config.yaml
num_hidden_layers: 14
hidden_size: 224
num_attention_heads: 4
norm: "layernorm"
norm_place: "pre"
parallel_block: false
beta1: 0.9
warmup_steps: 200
schedule: "wsd"
train_tokens: 524400000
MLP neurons of a small language model. Each row is named by its layer, matrix (up: input weights) and neuron, and shows model dimensions 48-175. Each number is 500 + 25 x the weight over its row's rms, rounded and kept within 0 to 999. Numbers have three digits each.
After each neuron's rows, "fires on" lists the tokens most often at its 100 highest values on Wikipedia text that the model never trained on.

L11.up325:535522509497520510466557410485475538505489487485500506499488476469519510520539441506508510509518491482489509453538515524505508482487483493479504514452487521440519512461486514504546529534516518515496521491434531537482530479501529487467500540516535519498460512469511492526496506463487510495518496497499514568504498479475517448452454488529510513535527537483486482514473469528503527485523
fires on: "de", "re", "e", "in", "con", "pre"

L3.up492:498528509457517498495558537500536494500504492488495555462491489511489501498458476514490488484497485488497524495524502481534479500466528474503510535487524462472503523515495499473505484492540511499447531472509533462504503484505449501481510508516500510492482477521492541501502461507489508503528475496488482510497504523506501525497517462473506469517536521523495517468535557491486511562497
fires on: "v", "V"

L3.up434:524446511546512511606496531462488520455483481509517501492483489463519470482479461485513485455509487510531472510470500493506504468453501513519447502488520500528461536488509511489439456482550518474508521516515544503518507506541516516478515511514532497528464520507511496541498467519496471469517494445456501531501483539485479484460490487451501499461507502475490477503526515467535503484481
fires on: "con", "Con", "oc"

L6.up621:513550505481529530488473485492492486486488462481495456516518508473519512496539509481547560527516469467516496455539508490516479494520496537499477525515518531503517535451519505519489455522530494506486511538511500519473504504487492480507540508501498530526485537518524455509517492502505509473532481537505476490540522462462489542509571524460541502523480522437506500476501511506515505496520
fires on: "r", "t", "v", "1", "u"

L6.up170:494477488530454498494530547504544462492506457487522514519499535496498523503535497522503523544454527501485540522450544495484531498482511497513471507518492537532506503481497443515504522470475456494499533514536513479481519486518508519484479500474507525561496506458502486492514470481475554485528461493477494513530456522493506544512501484510502538518491503506519532476529520508467489521492
fires on: "l", "el", "cri", "en", "ter"

L3.up137:487520499496493501505468500490512526468527497516520459523513525441500507491474504514502478501505473477521447503563517512524477554534459495468509478472472522503488540454547534501506508533509508504491494456468521476536533505495479484496524511478564503476484476516493452501459487515492508463487518518523506507537461473513503469461502551493536538510510520502522440484555502497525500537518
fires on: "with ", " ", "ter ", "wi", "e ", "by "

L9.up452:429528516518497501477461491505523483488483506500514514473500514509449470470455504507500522501514444516492515494502504508533529528478552547497501478511512487501508491472554502470496479499470492529539493542513491493494533547517466485492530525494488493532498437465495504450474499508500525503488520492505512494488439504480529489539516498481554444491483529519466498495564490508508551478474
fires on: ".", "a ", "E", "ac", "and ", "un"

L3.up293:489567492511504492470515494482512491473499526535470534501478538475535494499499552552504484507518470497511463505490473444554486543481544487526479479540525456499489524504523498521521495517533513510481492452524520482490484555484511497476495532478512495430504499502501530503481462506514541515480505482454525487464467496462476497463492519479496500461519473508522506504487495495536513521507
fires on: "mon", "year", "eb", "m ", "ib"

L7.up269:497512520494472507504535482499511479501502478526522505507510522457477473507487540498524490427481522489484505495493541501511499497508489501502460530505460503573533505519504461488468523503477542537530540524504489509526478469471498488507468494480499527480472482481518516479471498479483511487494477503495496529511499518515501494530457493491545463509508501515476469511521528480512543533512
fires on: "y", "\\", "e", "ir", "s", "sy"

L7.up319:540489463488507505465491519476481528514502491508517515537509533506529537460467500492523451527503493531459502527519528529497448498465512491540523523482479513521467479511504487462460517530475445470490520521535521515518544496496481461495515514535506516507482495471511460502498487484486541510482495481482471477492490482508483448522491487491511504493480510519545505530475509506517474465498
fires on: "e", "t", "i", "at", "is", "pe"

L7.up774:524477550509510480505509496520499504478495522481503483545508520503532499484539524509479543527506538521529481498491457484523494486525487481471467467485501488494478506486541526466531491530499546507488494481527502501453548459508525480483526439508475467516509473428545510488492476495480518469498473495517489500510515491476489495499465451467542531501467488465503489529500515484535483432527
fires on: "in", "7", "ar", "6", "ev"

L3.up604:500509482482519477531491469497494467513492542548517485527490531553507445490470475492465510473517479505501499539541473474538477476479548537531501493531521478494498491477482533498513512459482502513515463454502545502529506537479541524500495501445461492500458453497512549496478465509484518494491459544519541518493467486451516521521520481545512493479486492519510487525460516458501505517504
fires on: "c", "ac", "ate ", "ary ", "Ac", "and"

L9.up469:487483533524507451461487446508474485482472472490524554504474510482459513482521504467498501486481485554527450471529526462515466484519469467452527499507507484521483486497492456520520496490512503529459487541487485531492552522532541546477475487519518524508472535497495519515509501507518458471481491473509539520488517470499447570525471498502503459471472496506511487537497542502515501495518
fires on: "f", "th", "F", "p"

L8.up524:517520537499505464520519471458473450436537472506531511523530513482462480489536481514485428539493482515511490506479492457561512483542487477475511510466474556513482492544517453526492504486524524466493484537521456548524483508556474502498467513495541497504543487506496485476491486464480470486529437484483540523480478483484482549498485519531509490482536475490510522487488515507498499531502
fires on: "F", "ub", "th", "ob", "f"

L8.up63:503538538491538478471503508491485496507510501496473469480480541523513540472524517490525519513511502506510462543503516516503474494456467493473461481509515499482542484501477464492528465499528493475513508466472477522494500487518480448463532510543539519484480466508511537483506500537497510499464480475517479493488498442474470514504453518510567531486447495475457467540518511516493494472470
fires on: "ar", "Car", "v", "ad", "é", "ev"

L3.up40:495510491510526495502490504451486489553488496540500450427446503525526499473530470494495550460509489528513492503581485523490472470525517533501496494492492561519534518491520501489484456533479478492520499536481496564500480509486472508520524540500502507462474476468508487481496485511491482508507488509489490469521519498485478511519500497565498528518536500529521510499519485440502516493476
fires on: "te", "ous", "ra", "o", "Te", "10"

L6.up279:469464490491513529511472531534488518503526541554535489492496548501490485493474540524461488510482476501518482506466498462471501513529561543482483483541511511488488517505526525498511477439522517499508509492456490508519487468485543468479502483526514482526464499521511527572486503451515521503497512489503487508512509504491483520540521498431474529505534519462515522505480461495482476478472
fires on: "| ", "r", ".", "v", "0", "g"

L9.up770:511504506468530453513542517508492463514504498504535512498470500498499506496491519505456487469475492528472460495456516510527475473500505544492537457517520464481518500528501525497532457473501468504476481494512498542529505513469485484510476519574526530479544505492489482507475525515465518504520532461496467493495480503527453459482545465495540503470505508503499526464497463551501546427513
fires on: "g", "u", "for"

L3.up147:496508488441499478474514487521515516496518488505503541480480504470497482481538506515519516485459527476523502515473487521511559470498444467544496553526505519474482488493507467467498505518488455467507505515506509496464545460488496521524523533476495512544506537490478467489523489495504555526497503478509500485517534519538470485441462480509530481540514468489475485456517463521517426510485
fires on: "fer", "fic", "ter", "cri", "di", "te"

L6.up342:471463510490520497497492515518484487497471458502515469486468512515494537510462472466527470488528504440500481518458537479505499490529527478538496524492525486466482517483513505492487497508508471507472501511476509487537492530482551469498467533416529487469483537488483535501509551489505498471480544479522470519495525482485514555484517517495509476505508533468496522518557460446489505524498
fires on: "k", "a", "p", "of ", "ly "

L8.up202:498507533503500524476506516553505479478499495529510522481511464487472490513523504486473507489477513511530474490487518539515520513512523515529481487459499509475452510503535538495450434461488500534486537549515528518475528563477456467525468479485436502518490509531509522507519513493508481475491505501483484507522485511506516478491491505530514472493510484499472471534517509488543465496498
fires on: "con", "Con", "im", "af", "ree "

L9.up173:502496499511492518512523488492492511490513476460464502512516514510488499502453485512509485471504528506518540520502498502551456486513498454483472491498498561516506553492524466500525473520483523499526526503483545519516536504485498496535535477463489489455476509527491491517455485495483476521495471493499472461475468489464427519453492536500516511523464556487494502516493474523532473537514
fires on: ", ", "with ", "pos", "s", "vi", "ack"

L4.up524:498461487530499481528526472485496471520536477477478474514462500515463451458504515473497499504515468523517458481544509483551532513485551473522504472539494555516513450499493528489479529479533480457517511489510511506497494500517516466493519510491494539493445510505500477500494445538502492496521478536499533486494529452526539470487502493512485472530494464513476520544472554494486473528466
fires on: "th ", "et", "at", "ate ", "Ac", "est"

L4.up720:477512498490506504529485458506536489497525492530534507474514520473510462514448479486536524509484472541476481468474548490536484498517499518520488492536475458530518478513526491489550503524463485447477503492518533484521526494476485493473468511493498515516505530499468502473514481470494504494491482485485474466467485487530530513491551509483486488551523479496472475500535490525542506512510
fires on: "-", "th ", "i", "en ", "at ", "ep"

L4.up100:535488528488503432545520452544510453531513490517498512485516530543507495505471488458503501505485463515479513528476500510524479518499550485501466500490510519461504486493484527495461485476527483522482465487468489461504454489479502504483463490489534509493477510530502485498480487483487553490518522474500525507523525486532480518539522520484488501515523495537488531455496515489505527519515
fires on: "ian ", "an ", "al ", "American ", "man ", "or "

L8.up121:506504529505476540506479501513476513525487501505511512509507504479497502533498525518495485471493485502530486494437536521550514477509521498492467511524474499536524493526505475510511547453501528526498492498466468535520494455466459501559466499498510507486498467465495477496458525506468534488507522492522472566499499521471519521466484497490487511542440462538492490460499549485499504537540
fires on: "ap", "e", "s", "es", "st"

L8.up125:464520459526529509500485492503530472518495503490511491515501508510511509480521563460516471504540502509512489454526495512471538484461484517495516496490458467537510491521487478511490476488516503549462445551510512517481554476469508474515551452510490496473477479451547537492512446483520464471459509514515525505493494491507557527515513504426514495494462496528495548504525529478509501548510
fires on: "od", "ed", "E", "a"

L3.up655:501522486470504494518503528508486518482487547504503554488527496570502503457472537474520498538523497506494497516504517505501478509475521453503497532524498507528499509495502489524512503498505524551473515495498505515520469487516538438470575503492500523448495460535505524457525485512479436468537497527493486501490479526502478464494484512538499504442503462524512491470471496507524487498504
fires on: "ot", "ot ", "out ", "or", "to ", "or "

L3.up320:521503509525482462505457448518498481452500499524516542479515478527497491446537475539487491490501549453500471471547493483516496497533481486507445481508486492529483543495450513528478542494473503490517494514461474493485501513448481482440499477502465525519512535492484553490493484537506515519458493530449546510477509485474484478532483511543507478522470523460516500470478539503512516504495
fires on: "fic", "F", "but ", "f", "x", "fac"

L4.up402:479531503490515490536455445492501531485533493511478495497533507476459500519482513441546522475503499510519467480520522516515517477503494442474515510508506467495482457438527589462513506566473499518525486471498504499531522509478492501506504465533534498516500489461495502478483477481546499523486484517488487509499478479477494443536474498509492483532503453532499453481522484486469541491505
fires on: "ough ", "er ", " ", "e ", "or ", "y "

L8.up162:472481459509482503495549493518480507500439512495552481482503502465526503447455536483450509482482481504454539528519500458518515466515506515538517469444433511490477521472461476484476533509465472550497537497512480506489504512457510481506505533538481541538500522490485525499528488506505511551495528496465495489497485518514557489495527492517487489491509480500484496496517487481472561506538
fires on: "\n\n", "y", "tur", "om", "i", "sup"

L11.up561:453505510509602526483504528492442481497498470531468455449509509497521547483536505521530473488534507534485503515509494491516482460476503560470521491498488500454491486537486507441508488549475463533503471531513523502520522492550491486516491476484499495512495477488467505497486451499491496456502526535497481462476510501524493484445469519512504529493515526523507534496515498469484492474517
fires on: "e", "o", "ra", "ari", "be"

L11.up765:538496494477513516494483502514506483497516476456475537474490502529544547475472499524498508502501542567486527531530509520557500490483494501511505457506453520518462509532508491516505491518516539487466502498501522483498542521491505493473527461514521492487449502502482520494520482540495533508489492483536506507461498523515490504482482511525476462471468526524556511527498527469509468514481
fires on: "s", "N", "e"

L6.up211:506515520516491505524538536534471487465503484501487523509514498497468488536490473501576446510519501475498509486457459492483531479494518493488508498462521518512512489506526500477540445531509487453462481449531493523516493460459498476512498517452506497487521475522502493549474470546479493480526501511542486536501474468513510497498496495498459524507509469509495491503502526498480499472514
fires on: "ri", "ly ", "ing ", "ally ", "re", "ther "

L3.up463:495501522515494502536536468526489512451543511507482490538460491499508487502507495493489517484508510496474543546515474448463512504511480514517436511508482526481469510537496486515485536488491497500480517496519456537520542507499520481481487523532487490475465511489485562478513461510563492507475560502517573515499465487497504520484493543512523486511466495520445488542467509541517511489505
fires on: "sp", "Sp", "ord", "ip", "p"

L3.up737:427482495466498529502465445500509507499519491501459526497477503502527515515475504502490476480516487479513492497484515456501485483531553481497510520504515462481537517496511501475503478479548565498480462501470504519502522534518538508531496579485571511510505473536515487440485489495487502525497523481526500510499495520484496496500499509497507501546523501449521543507523502461522526511489
fires on: "k", "ick"

L11.up564:513466512482481476474508527517514499540487505516490501487519480456525497454507481516506508522485450489509529473468512453527506475502502531519500513458487506541480468520487484524497534548487482489478485492508499532486477547476556496507463475493499477487534462513480513507524461474509523561480506504464517505465507532508534481482502506492493552522496547505522516535493472455487474492509
fires on: "a", "i", "B", "o", "le", "ro"

L6.up456:410510525483513508514483542487493496464475517526498514522489491524492473490493474517495488509552534514496517476499448541459480440514479497518544518519533490462480529473508530486507465486501499517472520470467525483460524478512498486490530551481519530519495536534476507503505442512487486478524464473480458454529519470497455466505501483499441522529486478503517525554523536513537543520547
fires on: "k", "per", "por", "serv", "ers ", "cent"

L8.up128:494498486456510465518510493540517557468531489512443455484484510490509444495532511481510481495531450512533549530480458511528516528499496501512466501497505511499502523534491549498525454546495500490527448524495493490503521551497494479525451526471526516507529489497528500471495522480529519504526471515512511486534499451512531469495447503536507525513473523540488522489511495438502485491487
fires on: "c", "sc", "C", "he", "e"

L6.up690:474465501497488471491463509503558497493518477532456491498489513507471483542493515534518482526521548488535456492527484510473505508459513511503505472501520506501535475498511490479485489515510464515466476487457564474487535493506494515498478466499542487503504542529500496543498490518544490490520513560497493488513525521478519517500543484519495526465518465537500503464526537487495490461492
fires on: "op", ".", "igh", ". ", "/", "t "

L4.up146:499458531499530496471521559498523517466486464495487507503524539543458472518518530524490488470505511489533497490548469552485499491479488519509526498516541493520496509526516516491529429504498541491473458485483513481490517485526497486509515470547545510507484555527517513484503515470511522501458483510486483472462483513490497485473520500507532477442480513525519488497473450509510474531508
fires on: "ic", "leg", "For", "sion", "on", "fic"

L4.up681:461470507479497521558486476487464542480476483414518505481502510501511522503477505500449460557501479498492509549490511478527536481523477495475464517549461503481488506515497482510508477464498499489495500452467473512527535496512534523507511490526553502537511512469500486493489477559503522497514519453551514490518535530474479495508518511532503478516491492515495517522490480481520495525513
fires on: "or", "ot", "o", "um", "ud", "k"

L3.up769:521480515469457540482557541482495541531503488529517483477561510550528495525527525546510495518487487502508518496494504492513484439512521541486503498501473485469505475479495451500486521516517507493518463497510504515525501533539469525437502459501513485494507519498488511530458505510523473517528492507478542468454527502533530477502531461517537484472514507515497478466486491457534496511511
fires on: "op", "oug", "Can", "ty", "int"

L4.up372:511499480475496485520503503493521440487498498494527505486529481517487541498519511520550527488507445530510513487529499475498458489545490490466523499516504472466417515542496476513463462508531546485454491507509494476504521499519523469468451491502485484490425491485499546492515490533522527502496507458471565499504489513496484472508481502468504445496489517472483494480497477518504517553548
fires on: "d", "D"

L8.up289:485483515458475475536542502460508490502525522515553485499521546516509502529490481524545539515505459502524500524484493519543487499513513498468512494527498477498510507525506519511501482431524497481516486536508518510496521478431505502464536529513463507514501512470506493539502485507487526492519483481480499446525467524524486524526512468504526503441520510501517540512497495470526472478535
fires on: "c", "ey ", "n", "d", "u"

L11.up262:540525472503517470532508498455515516512500535472509514477513451482515474517497472505556497495506506491460470536502518502490529497513494497496499503501502442488484540514524516484496517507527492453496487475463510512472541480487495521454490487539475443546506494477518572470489506497499495501531513575537506549496443518545486496528504520522516524505492464490471501501492544478485474518489
fires on: "| ", "- ", ": ", "by ", "to ", ". "

L4.up511:506503516491486494465519496476494492500493507458563540489495500489499485477478495455493504472513490460466495466510500547525525519495426494514521513514521466479543536486452519456496484493546489508481502471475465499520475480508492507503491507561463501544488514512525508499496519503471496528512478463489502482497534512467523509513524477526533499491543511518526500455516520509514555547488
fires on: "v", "V", "n", "iv"

L7.up191:506505452505452497490529517450475518488518463491523489502476487483509535495528503499538480511505524521538530516533480515539530439509477517478433483518469534508474504475525510508555517538489523500510485524503506508524482483499462532454466527491524503454519507495547463506465514495485492501474441503512510474512490529548480515533529510490483498497459508499502478469502506527497521516509
fires on: "l", "f", "r", "t", "n"

L4.up403:522528495497472524530508486512511444480520509452530469479488474486520502518505514531519480482440480506507459519470522481513482490480492528503454531449450487493457529538514507488493534467458492469491535485517506528533510511509483479508467509532461508489507509485508503474488490477522450524520458474504448540489551484486534489488485505502518467488477471556493461517523482500518516470506
fires on: "our", "C", "or", "oc", "ain", "c"

L7.up416:496474497517520452468488473499475498520519491498496453494477517469482504520520509507510545464481480511505504491497492524520472509471547443503499534466511485470485465480493467516514499490506525538496537531485510500527489489467523469501483546469506487514487513465426505495486539472512489509447536519498530521516485561499486487486479491466507472518485491523516461537486475477475547471477
fires on: "as", "seas", "ear", "pl", "ter ", "er "

L9.up142:491517439501507490519517505520466494486520487532494503512529468540476509544526475469521511477440531513496480521492497536531490502548487486509521493490527515493459478485470479486477472530494488574484516450515490538531531498519497479480507474481479474540524488466474470495542495490531532490511501478507467517485453536445504517489477497527510483492469426497519521527426484519507512539496
fires on: "and ", ", ", "ch", "pl", "ear", "ed "

L7.up879:481473525496481511484472486496537510513475453516516515478492488521484530527505497493581516557522485514520458504507489453530488528469484499526503516509489532459502506510450484492498510471511473479480524497503509515508540442505473524499493499535543484544487497514503509518512490501538468511457514501457489475496532513504510481521494488503506461497503502494471502527488519494482472523482
fires on: "1", "-", ". ", "t ", "an ", "pres"

L6.up118:513505503511523551522478480503487501442497491522519471477494499491538488463498487538528513460523499508535518498450506543494513486461505482526508475473472509490489548520483515454490511501543515471490506505528499510530477489459510510513437488483455515434450500537500524490462488536513485496513490473541489552498451550505535484472518480506523474481469477517449488497504554484506505514507
fires on: "in", "most ", "known ", "con"

L4.up860:519538552485502476498462506505464498472483512484517520477476484508461480496513486508516530513469510485520529470529504525516494471570523487472524500474470474524451509488478518494500510488495529496492527542474436520491524510470509467549541486533529518482517527531485541540522525533492511501496486463462524523469508490475456500512461530524492462544456471504564478529491490512473519502476
fires on: "F", "f", "age ", "201"

L8.up873:514480501502469485463475480532509467497565443525529506502515522519513453495498460487501471517453491517494443505481484511539470514497510505538507509447495471503501554494470458508496490508491518480492506495521507526492484508523516502487522509501489503492503486502537477483568511557496489472563505480527441507565461516474505502480487557539506476459520471481509517521517540499507509534513
fires on: "s ", "w", ", ", "en ", "ed ", "ch "

L11.up725:535530523500517499495486501429543538513486501494513534496510522477509467502509498450491515501511483483509510514464506524490514507495520451474504457513513505481498520528480513501509496500486545504482503494474500515473541508475507526505482492496482470503484511514497507520446519519520492465539475538531523457514490495489529503513481525478505516471474492495467516557530506460453470546500
fires on: "| ", "- ", "R", ": ", "J", "f"

L11.up610:531496493524487481515475477500469522557503449509519506465510488498433529472466517483520520519522500485467473545490498453523503465470515490539514505498502535462492483506550536532522531526553478519488426502519534513503504501497517530456464499469489507484533470491517503498559474489453520500513494545457499466462507501474549501502489504503490502475523491485510524479507501487482478509544
fires on: "i", "ti", "en", "a", "New ", "vi"

L9.up557:500507501572485524505501522481469500487502482479524520493541459470505534452549523526476512481476465471470527513441488458525525478491514544497493494504548514502480500509468536478532497515495495499471504522523477502489529543530495475477493505519440493510499531493517481508475498502489497484509533522501510493504514497457526475483520475541519484506522465477548521478510477466498505502521
fires on: "m", "ar", "i", "w", "u", "th"

L4.up133:484496523521531490508471502505505503506470470509517455457478510463481485517505548517472479546519493495497475502500498519529510461483519495489523507494482513511502545497526536468495427499521498482491449488571507465495517493483469522533531463495520502524492546499495515478541477506522526500493530456501469521537451542461514509506482529468486497441479532507519520497498486471503477515554
fires on: "os", "on", "u", "fic", "y ", "ly"

L9.up697:479537536498541496467469468468498532509470473481465520528545476468533545521436471511510505470524477464508495500467470505503502510505498436503524490520512457478465543501514505504479483535527561487482490508506515521522490502482515505502490505539511469485472496522488551478485519505477506539509509478529504515477506486519517517509514512456488503509535496477532495471524485471474498523486
fires on: "l", "k", "per", "al"

L4.up252:480488531460507484496502460528503500488495531530523487469495527553517483505478532479524479489500457491532524537530479494525495493520511495536459525511502499482526525523490548498523535490471484495482483529461515490515467501471485495485495478504493529497504479537502495518524502477546487565487426466487492486506552473515497474459491523518530472519480479553507498522507508458535541495525
fires on: "c", "C"

L4.up866:480507512509513552513510531494439500457489544497528504447484473478488523491485473536500509495524508516489507513495545553528502468473516505467468461479487500482438473503476525487475478480452483514491552490498551456552499516527534527512456461525504465517468486463502484516504501473512472498520474477483507542533510496477491479514522476513507485508496542523527500540528499492508520521454
fires on: "con", "in", "Con"

L4.up165:496515482483460542484500518482456508491467497498535486514490553503512459549521503492524521542489466562485495501483505516520517475496482542527506487522513491556521480498518491502492540499513476455508468489537485542548532494510499478469524529500434490503507484483475530498512486492510443490523453469480524530508493524484547472506494507484492504521503481554499446517500486488516488525495
fires on: "ough ", "f ", "ep", "at ", "ed", "ap"

L6.up730:522486545472519512469489532478522479503504525514503531498494544484476479499482479474512515453505494500462502546483523523493521487481538552559488559517468511507477485489450517478515511492480473512482515526462471520462461531526527505485474482519500503501516543498536525493509476505485497521468463532499462471504509475397464513486488501478506529487462514541500492517484483460481521490520
fires on: "ad", "of ", "s", "om"

L6.up825:560484502477502527498484524499489456478428467506507489511488516499543541481496481487499504480505485531499496500533498465508511523515543519462495467484524515493426505485567536526494502517523464517508510473536508540502460496488471498515539588474515489510486479508494518483480550504514495479498509494497500503521504508467507493527501494470527528492486531451523485505518553534484480479510
fires on: "r", "t", "n"

L6.up772:494513531523506498487453475490492486459525525527474513506506479516533500506484517510507495519465466472506521491503521492493524522480522531546451529476562497499520486518505496464528527480507482537495500549488439498555486508510488497499524500541516487513524510554509518515470491495522496506502484505480477483471530498491490490522539534472553479501466518529527524515501485513516458509511
fires on: "re", "u", "m", "an", "un", "c"

L8.up572:510561492460459516440504494474477519514480500483471506476492496527532475498449534526512481495452482484498524476475560502537514479526557524524518500471509524495482528475460479529496514494502495492511514481524461506479537551489494487502510511524468540482524497469529503532489521518530522550479505489464505505472478524463513499495491472531465527533490528489495538541495526485493488503510
fires on: "i", "o", "our", "e", "y", "ed "

L11.up715:530494509490487512489490476495569515531489526517482504526456492525545515489491520544532527521510503530458505478513535539485508497468515519489485500489512487531486489508532516523488484471493542495489528504481503501509564464504468503477497484459509460509463508500501495508501456491528544479479505484472505467485527471479517473470511530488492480534455494519504505487477493502472507494502
fires on: "a ", "ran", "G", "e", "ut"

L11.up502:510494471525533520481522481515512473532553509492484523478496490544514484534507484510448519437441500527465526464510506467510485495498493492511501494510479503553464463536490485577510450538496500506484503521481446470475500500501469489468508498489517521485460488497461508521495518527512504500511523535502524491488481483523504491506495511505516482522529533471538487511527458483515480467538
fires on: "S", "as", "D", "F", "o", "e"

L6.up876:483496538487525521478480507485474497474522437518534491497495497522473503496496465467467504490501491527475487513494507449520509530471522513515516499450480514484497552549510453506556539526470494512538551471456528495506505518515441444482509513505509525510489504500505486470478474519510474518497524461510490539541475490541486494498484503572494517535503484481490520499538486509516481523517
fires on: "ed ", "w", "used ", "es ", "ished ", "s "

L3.up174:498517467496487532499501495489491500494532487475500463489504494517504508530507509462549532504536492472452459496527525500511465514471461526486531526540540500543489468508500518514502468544481455532495454497485466517467511523514524558517446496492484510514474487478474473503457488527490533498537471543510500532525476487480492479499494514532529471517491514513488488518489487498452515540491
fires on: "ent", "ow", "un", "he", "ond"

L9.up565:459510500482446532528557479484493520519509478498567476491481479494495518489508493544506517521506511460500527500478487528514505465529544491503442464532502524552531526532512519494490488496498503487511453537468492493499470546530509529469502531481513499512505539485462524482553481462492525489471486512494492496483460532504476501488500505487480518502487486524492491501494511509508508531489
fires on: "c", "j", "il", "r", "est ", "t"

L7.up313:530489488532470499534537516487495508469508468479508466525490488454488474496516464488510452514532487499511463476545516501475532502479498481522468515510483526520487546534539501462507534464508517491524534517510540501486491530519464516468503460485521515506474491516513457530483540484490476490504476471475464464501460513507544528525443534500483493455530481511540508479515497476498528522490
fires on: "con", "is ", "ob", "a "

L9.up660:488521527528505482497500491478496474471518526519558539492522505506438475475513499558535510513464474478473482508519457469527509503518483499493512511500455498496514516471499465513480481566517490485455460502521522548493508476520512561507476509463490486516505519476478501483500468527510465511511502478496480502527568468489487482526498490504454475464552519474497492546447498485486470528513
fires on: "F", "f", "fi", "it", "fac", "s "

L4.up353:530455517458532545511523524467506522522505495517479534455501513495491517475512491533521503504466523507469438509500488513516502474439548471472506500528498520478479530514506494536493518461520507511456510519537523466530486507510490472507499439489503485457464527484465549456474471499501480502489559506539501488500510532500462477452504488462520472503448483507489501492497502525505487551490
fires on: "ig", "ang", ": ", "- ", "=", "arg"

L6.up278:452545514484472470488558502510516546474486438449511500468506476531460510497509517491494518517518485510505483493474524508500497503523489491492532464493504537484475479483552507509473491518529495496509463495502521474488520481512498510455468498523485485499518514467497481490487550512488561518510500523518538505456515480501495510491496504576492491501535550507530548482527505509475469496477
fires on: "i", "a", "en", "urr", "iv"

L8.up882:452546492465503491476482521478541512494511518487498478534514461472517459533521480502520500499516512517484480522540505514532527531497521462501483459453560492515504525515497499515507539494485516542480495521449517472490487509463500465460558507487511507464478523538468486472514545520503467518485500441503497493473501531544515496499491536507497523497489476561509505513504508510510535488557
fires on: "us", "row", "on", ".", "ur", "on "

L7.up276:463500489500534495485495533470512451473477461480484520508514483489528515460499481520513479493466526482501529492541472504451528478515484531527467525498546490458536494480479531483546491517525483499469497479545484494554530506511506483491451510512523516535526515485506454518481529430511485475566505441490500522531521509500494458531523513509506481510523519479554501492518507555505496514487
fires on: "oc", "l", "i", "u", "re"

L9.up505:540472469496436505490489486495493455463518476507490495502542494494428528462508529442516510489485467504481501479513493476507518522530518511470510519494507502490457474482481533512494507514474493512492502507476504475538464494521523479482479523489504533475457505489484528521520531589511547510515509504518493527543534473508531484491482485499502539507518515442473508499482496483488489485524
fires on: "ch ", "d", "il", "h", "ep", "st"

L6.up415:434481493482451532534474524522506537461513487501479545525487512454492504547524510481509484514514475509509518510480535444485520502555527481492513482528468511505496507495499480507516528544547473472492472461491471533494526475546549520497504509491513505531526535513464483478513476483505498489541489511481496485500462519510514449530493551495480507524481519506468497483516458452470515499530
fires on: "ap", "ing", "om", "ick", "k"